Weights of a small transformer language model: attention and MLP in parallel.
MLP neurons of a small language model. Each row is named by its layer, matrix (up: input weights) and neuron, and shows model dimensions 320-415. Each number is 128 + 24 x the weight over its row's rms, rounded and kept within 0 to 255. Numbers have three digits each.
After each neuron's rows, "fires after" lists the tokens most often just before its 100 highest values on Wikipedia text that the model never trained on.

L2.up483:105080139136115094148124105146112140118118180124090150154145160122125138118088122103119118116132155156150112175162125073124142123137164135098092112126122122127115152162149134115164142112103142073125118135124142100090113076160123177092145110169125081128154104143165137087124083100125106120
fires after: "\n", " L", "L", " adv"

L8.up714:129133123126103113140115126116156114112129115088159149124144149157112156107140132108126169112129161147128128122134148138125145136142146157162086116084109133098119156091151164116106133092126167135101116116138155181147112142117145142105129116132133117167152132166146084128078113160088143159
fires after: " Al", " al", " un", "-", "a.", " U"

L4.up60:156114128110102145115088113129167077147157144143099100159109177128182165109166140157086109152133129131142084150088118095121149096117097126131129114091132139149094178102115150148099104108129115094091108156132126125112090132133162177138118107185126136129114117110105110109136141106188153138
fires after: " s", " w", " res", " spe", " wh", " fe"

L7.up36:111123148144138141144147167131137096158117083161085160131111146158150112133144091111120106165070149144144094119142134135113163114170127098069123098106105134108167143116117119097106089122088152120176111144128102110101164139165141154119106104138132162110138117113168140137095115135172085151
fires after: " on", "On", " |", "-", "\n"

L7.up898:129132138152138144144110107111197112152145148098123165137155113095166158149101127122089141171119138147111151127126086088090121102164145127128124100087097142124106136105153097149048130115099148137155147144150124128143151147126101139141147115125123111141105118119144180116093140119109119078
fires after: " the", " s", " S"

L4.up85:167095151126113113116108118122196104157143111113103137146136150137142139134151137121149142110135130130087127126111099160139141111151127096076207139097109145164147132121118154130106143085162143118146119109116133164108129164133174135133085132117155114102081101130148127132136160128129122133
fires after: " f", " w", " 2", " F", " exp"

L8.up1167:159086154148093110111152146106121102110093152113148160111142129148106106178134137092091145139086156175099084140108170170114107119122140131119114121124097120160118176097126156112106090100124122124157133102131154150111115126108112130115160117125117057118117145117135095069111108127138124146
fires after: " |", " ", "|", "\n", " in"

L4.up1054:128097156124159156120134157124149161179122108145151123167122141155115136113157129105101135152141146148081132127099113109137106122140150124129155110134119113142143150107112118133166116102142118137093145126145125172104155112097136126127163102133130126128111129190172164117130100102096118104
fires after: "olog", " sch", " act", " histor", " architect"

L4.up602:123112131120157102139136123125157153123103119101104123143121099136145127102115149131141130109107143171095110106176085181120145127144139131114147111102098083137145158147097148100121146121117137146110133126116126132131144076142108101154115107163135138137135115174094139114093092111151129172
fires after: " in", " In", " dep", " en", " c"

L4.up586:109130130128143097145113151097152128163099130152115121184104138102119117129141131105116166106158161130102126118106113115120119130180169094117170142118056192116142150129103102160095135114083122152134076088134105162144125117150118121136110115139133122138093111133158116075124126118138126140
fires after: "|", " the", " The", " a", " its"

L4.up632:150146140110171163090158109084105116124118135139107127110126100133156154107125056129069142084112168140126119125133140107122144104122152102107141137139110110090099171168108159149077133124133158152106149128096118096140147135151143159128194093161104095108146117131140081142115095155126112134
fires after: " U", " m", "′", " o", "M", "y"

L7.up756:126127115130115135119149149150139093132174132143118079156116113098103118060068116137133145150149152153121122111127140095164118132130147098103129125124106101160122143118096129108101153079143118098138084137156152126100140106148148133143162033107110061117119153159162120124128124154120110155
fires after: " l", "r", "l", "ar", "ond", " L"

L2.up1259:130126120100161128114144145161131104140169137153109108184090170169130114122125081127117123134133201135137118102109151128141132128130131122125166148161122106132123152096082103168128088102136162145146091118096118181157129121137122125186118097131134118117106125168131127127118119139152135141
fires after: " |", "\n", "|"

L7.up1160:139078129107138148139131154112126126152161171139099110134153132135130159134129126169120119118136111152108126131136118122157149117140130098149113117081141166136163147108156096131152104143130146152138107137076142127143130110135152133155142131156094126116123173145134151126082153105138107102
fires after: "b", " B", "ast", "st"

L4.up1282:136155145109133144129152111153102121192092099142127143126099143187119148140117109124062163120127107130110131110117143162110114109098106086067104149124098128128118156138164127144133107124082111136137125094078123112110131130165115124125154164119137120118097144143128136135113112113105085158
fires after: " the", " n", " Ear", " N", " (", " L"

L4.up737:146135107180107124148131142104139070170175138113140132110122171092128131076104117110130111152131142137110131081077076143121118138142142113152103111141056125146108165160119057155134165101137083139147106132124118118115182087145191156173119122151146129129146085126084165111144152129103105096
fires after: " l", " h", " sh", " w"

L2.up235:102110140150101149121093096104121122136106142125171126165122109145176116110135131119134170170117150161103119098141149103116140169157106127123140122135123107132102138139101089095117122105141101125112087116147148123112124124134103154129171152179140082099129176143141185124093155112127144101
fires after: "\n", " ", " Turnout", " hold", "'"

L4.up156:116134101149144129159136082153139126144126134149109150132098121149164191161158127135163121110076128161101103117163145150092146092122093116144107129094125138130136138126091130093161170128125107095160090123100133114124159139137135134184154124171122138093130116128121137088150112126102134140
fires after: " b", " re", " for", " ab", " B", " t"

L4.up571:122099111083146168143123138093108115117133149103169154126127134090068106097137159071085139130115161142149124080127102108143150127127171141096099099148109113140135163138175163143099152091134121124162101128159143112165127132153111190131128083159131149079160077100079105120120089102146174125
fires after: " K", " Qu", "K", "e", "ia", "ab"

L4.up1224:123150155135156120108139081082124088149122111106098137118154102115143129150159147118096148125112164168182142139129122177121155102112158170095164106139085131127149135169143133117138124117113192132112134118147152109104157180137076125162153106125128135137056155121119173140088120133115103129
fires after: " one", " H", " A", " In", " Con", " 3"

L4.up392:140094119122106155136106146114149112137170141142125128125156104121131137127153106104154171075129144130148117120137097123136163157105144148120102138086032119119142141136119130154140115133118108129128072131147089081130139112134105157109143091119113153110109114148129126134132080114142131133
fires after: " B", " L", "B", " b", " Br", " (B"

L4.up577:128098128121102121146119119118129134135130099133100154138111139133091118146093096113103134107129154121131115125153128152137115097137112159130133154124129135137170165083070151095108133075162144100133126095115093106075109130141053131124124128088134106117151149105179101127165149093136128154
fires after: " f", " com", " F", " exp", "V"

L4.up734:124134096145121161105153114113111157133139139091104161116147131173142105142177090097093121134155186116169130075116087140117112101119161158127110115138143106107111151124065137109125126100131134160138068090147111133110124118178120140118124132129130062140120111152134088117107112122120148096
fires after: " U", " ", "′", " M", "-", " N"

L11.up156:091120178146084146127096140100155158108135117128123130126117136142116128124141121084063118107084139151116079127066070140148176145136138163077123085090125187129102167110129137144125144139145136108162133122127124168090128093136156127120131108121133118102112132111150087127110107137140148096
fires after: "\n", " th", "|", " Hot"

L4.up581:140080110150141129144097113148148132122125128130111185124099151148133119104167109102134155153103125070160084105169122156132128104144165157151146151126085138153140148122140094150137114097130136102123105141151088135124139096140086149151119140087139121139072114115056100107125080148112119125
fires after: "\n", " pre", " Con"

L4.up748:117135128079108153140131163152097117105138121105104127173113112091168144139116106103123174142120169130124098099106129116073160148107096117088101135137120105186132142153133123110144152089099096140124125112144104141160081097105083124154154147093129123135124137129143146111163133141182144098
fires after: "\n", ".", "olog", "s.", "es."

L4.up1037:120110160132132137116161121135140097147147127151124141148110143115139173113132164178112111166137136130110118145133146095125123127112100135119111128132125120128171149142169157177153141119136132139160094142108119094136155092118154112122164114154119104132116081130133130117089140133126111130
fires after: " b", " B", " v", " w", " sh"

L7.up869:132113141126168159173110150094062161146102152106148138121106130149146132129189124134088135181140138130155103137129130126146123078188102096116145101124134101114132144106086163160099134110157066149124107138130142156144139101125114116154138117152138103135132108117142096103126113142124131178
fires after: " |", "|", "-"

L2.up85:145080090101113091113112151152158107139132111155095111171129156178113117110144122132160127135168158183156132106150102116120180133137078138134113169098131150129135141107094101132112133134134098133119147108117135140054157107118155118101090119147131154120152103109144092147127193136098126101
fires after: "\n", "|"

L2.up204:102134131119106134123138123129117109129085125101129120155135167115135097093135097108123147150104155170111118124145144144154119136129158108105113110122123163122145150103093080139120081104123136106109115130084108120071132137111149139126147090166088120140114134095154143098079112124151093119
fires after: " |", " (", " N", " T"

L4.up136:093139181131158154150143128094112114120086136136094117134118111182140105145163141117106154148146169141096135118115142155101118140167141124101124128144112146183146152149146125140113128082109090125111134131160111133117166146141110149124150139107145139126108126096131146116107103110147176107
fires after: "\n", " act", "ai", " Port", "|---|---|---|---"

L2.up1280:173117131126140167127121160117153114166152116161123195143124150173098153155122104110089145138094139102131115101137092146114118153163144149152127102094136143137150120117082123152121090105132142132131107134138131138161130120095133141102120146098140118133147114126143135146123099104143160152
fires after: "\n", " /"

L8.up1285:126142183101127131134120182130151097147124152109164141119158157113160110168124137137094155079132148170089119075068134159107103179080125143122096142124113136172129152133150123137101127110095138083111144144137121146125103127139116126139131097117130128109081144159099089127117170132134142103
fires after: "i", " N", " as", " a", " was"

L8.up457:120110136098140100119170138137125094137096142110149150155120151134152122123109145105111147157148175167103117102113148097145110146087118134030089109128058117151141161109142111127098076107090124113126135086132158163114126143122064112107200143129129080103090127169100103124119115136163109184
fires after: "L", "al", "l", "ur", " L", "elt"

L2.up158:138152090130124086120149172133107105132171170150086103102164124102108143143156128143126162101101136113138079122145075107139165125117154151117147192103121103140126158097124115138110137114111128145157120110132115143132078103181147148131128084084107148131125135122159152098128130113151073116
fires after: " p", " g", " T", " zone", " O", " bu"

L4.up160:145114124116135132173093167119071097172125075145144133137151106102110114140124143135115145148132173104149105104089136124149155100108130123108131149173124128145152134164126145095108105113150122123144126129150144150132123137114091157161150127072087137133072119138151117106073133120122118109
fires after: " I", " En", " A", " Amer", " H", " Ag"

L4.up66:126133119144125127114148122158186151136104133156076175135143148084130166136115105150122182108170131158135117139082122141135115089184145123129116169117145114184155134080085128163115120108116114132145084135145132142114115121144119158134093121170169142142103133120143106121126111101136111138
fires after: " f", " t", " s", " re", " in", " en"

L4.up192:150135164147144145076125114109156087164152122104077125116109157119150148130109172143080127128100151132093129128138110072141130152129118113089146109116114102130115150143129143147088100102095136167126138128100180161128140141134145151152120145074120099124111136175104112126165142168126095115
fires after: " M", " (N", " H", " Ch"

L8.up290:123102185181123158154119121126106155138150134120133154139105123149127161120146132110103119119089139155167136130116144148126133116168176123168088158114097139120131153119151168167113111126114166106104093139130145141118139118134132167118155119133167100141145095129158077128109108109154136068
fires after: " b", " B", " sub", " o"

L8.up396:119097136105160102109121122113135104134141142116112167105114152158131211104163153137115131127094128120141152120110120161136126121102148110102183135092092105119137156127111105141058122096118123166117103080103124106109154105090161121170128111133133114109118089111117099082120133120200138133
fires after: " K", " C", " f", " b", " c", " was"

L2.up98:116107118114126138106123151141120076155091105159106136159147172127127088115107138122105132131161147126101116101163129100102117143102126141110116098153105116148182130095152136110129154117090097112157098153136140127094139142123117167135120140106122113101135156143111132124120135119157156145
fires after: "\n", "ir", " a"

L8.up67:140095136141167124122099123127148123082148115114096138141126160120154119161139137129109171147072131133107129098147103096111125146110111087130161108095118154125134134115093142139112147116105185131082117121096147128126101121133133101128110121144141109144107111131102154059111137145122138129
fires after: " f", "|", " Ex", " c", " w", " in"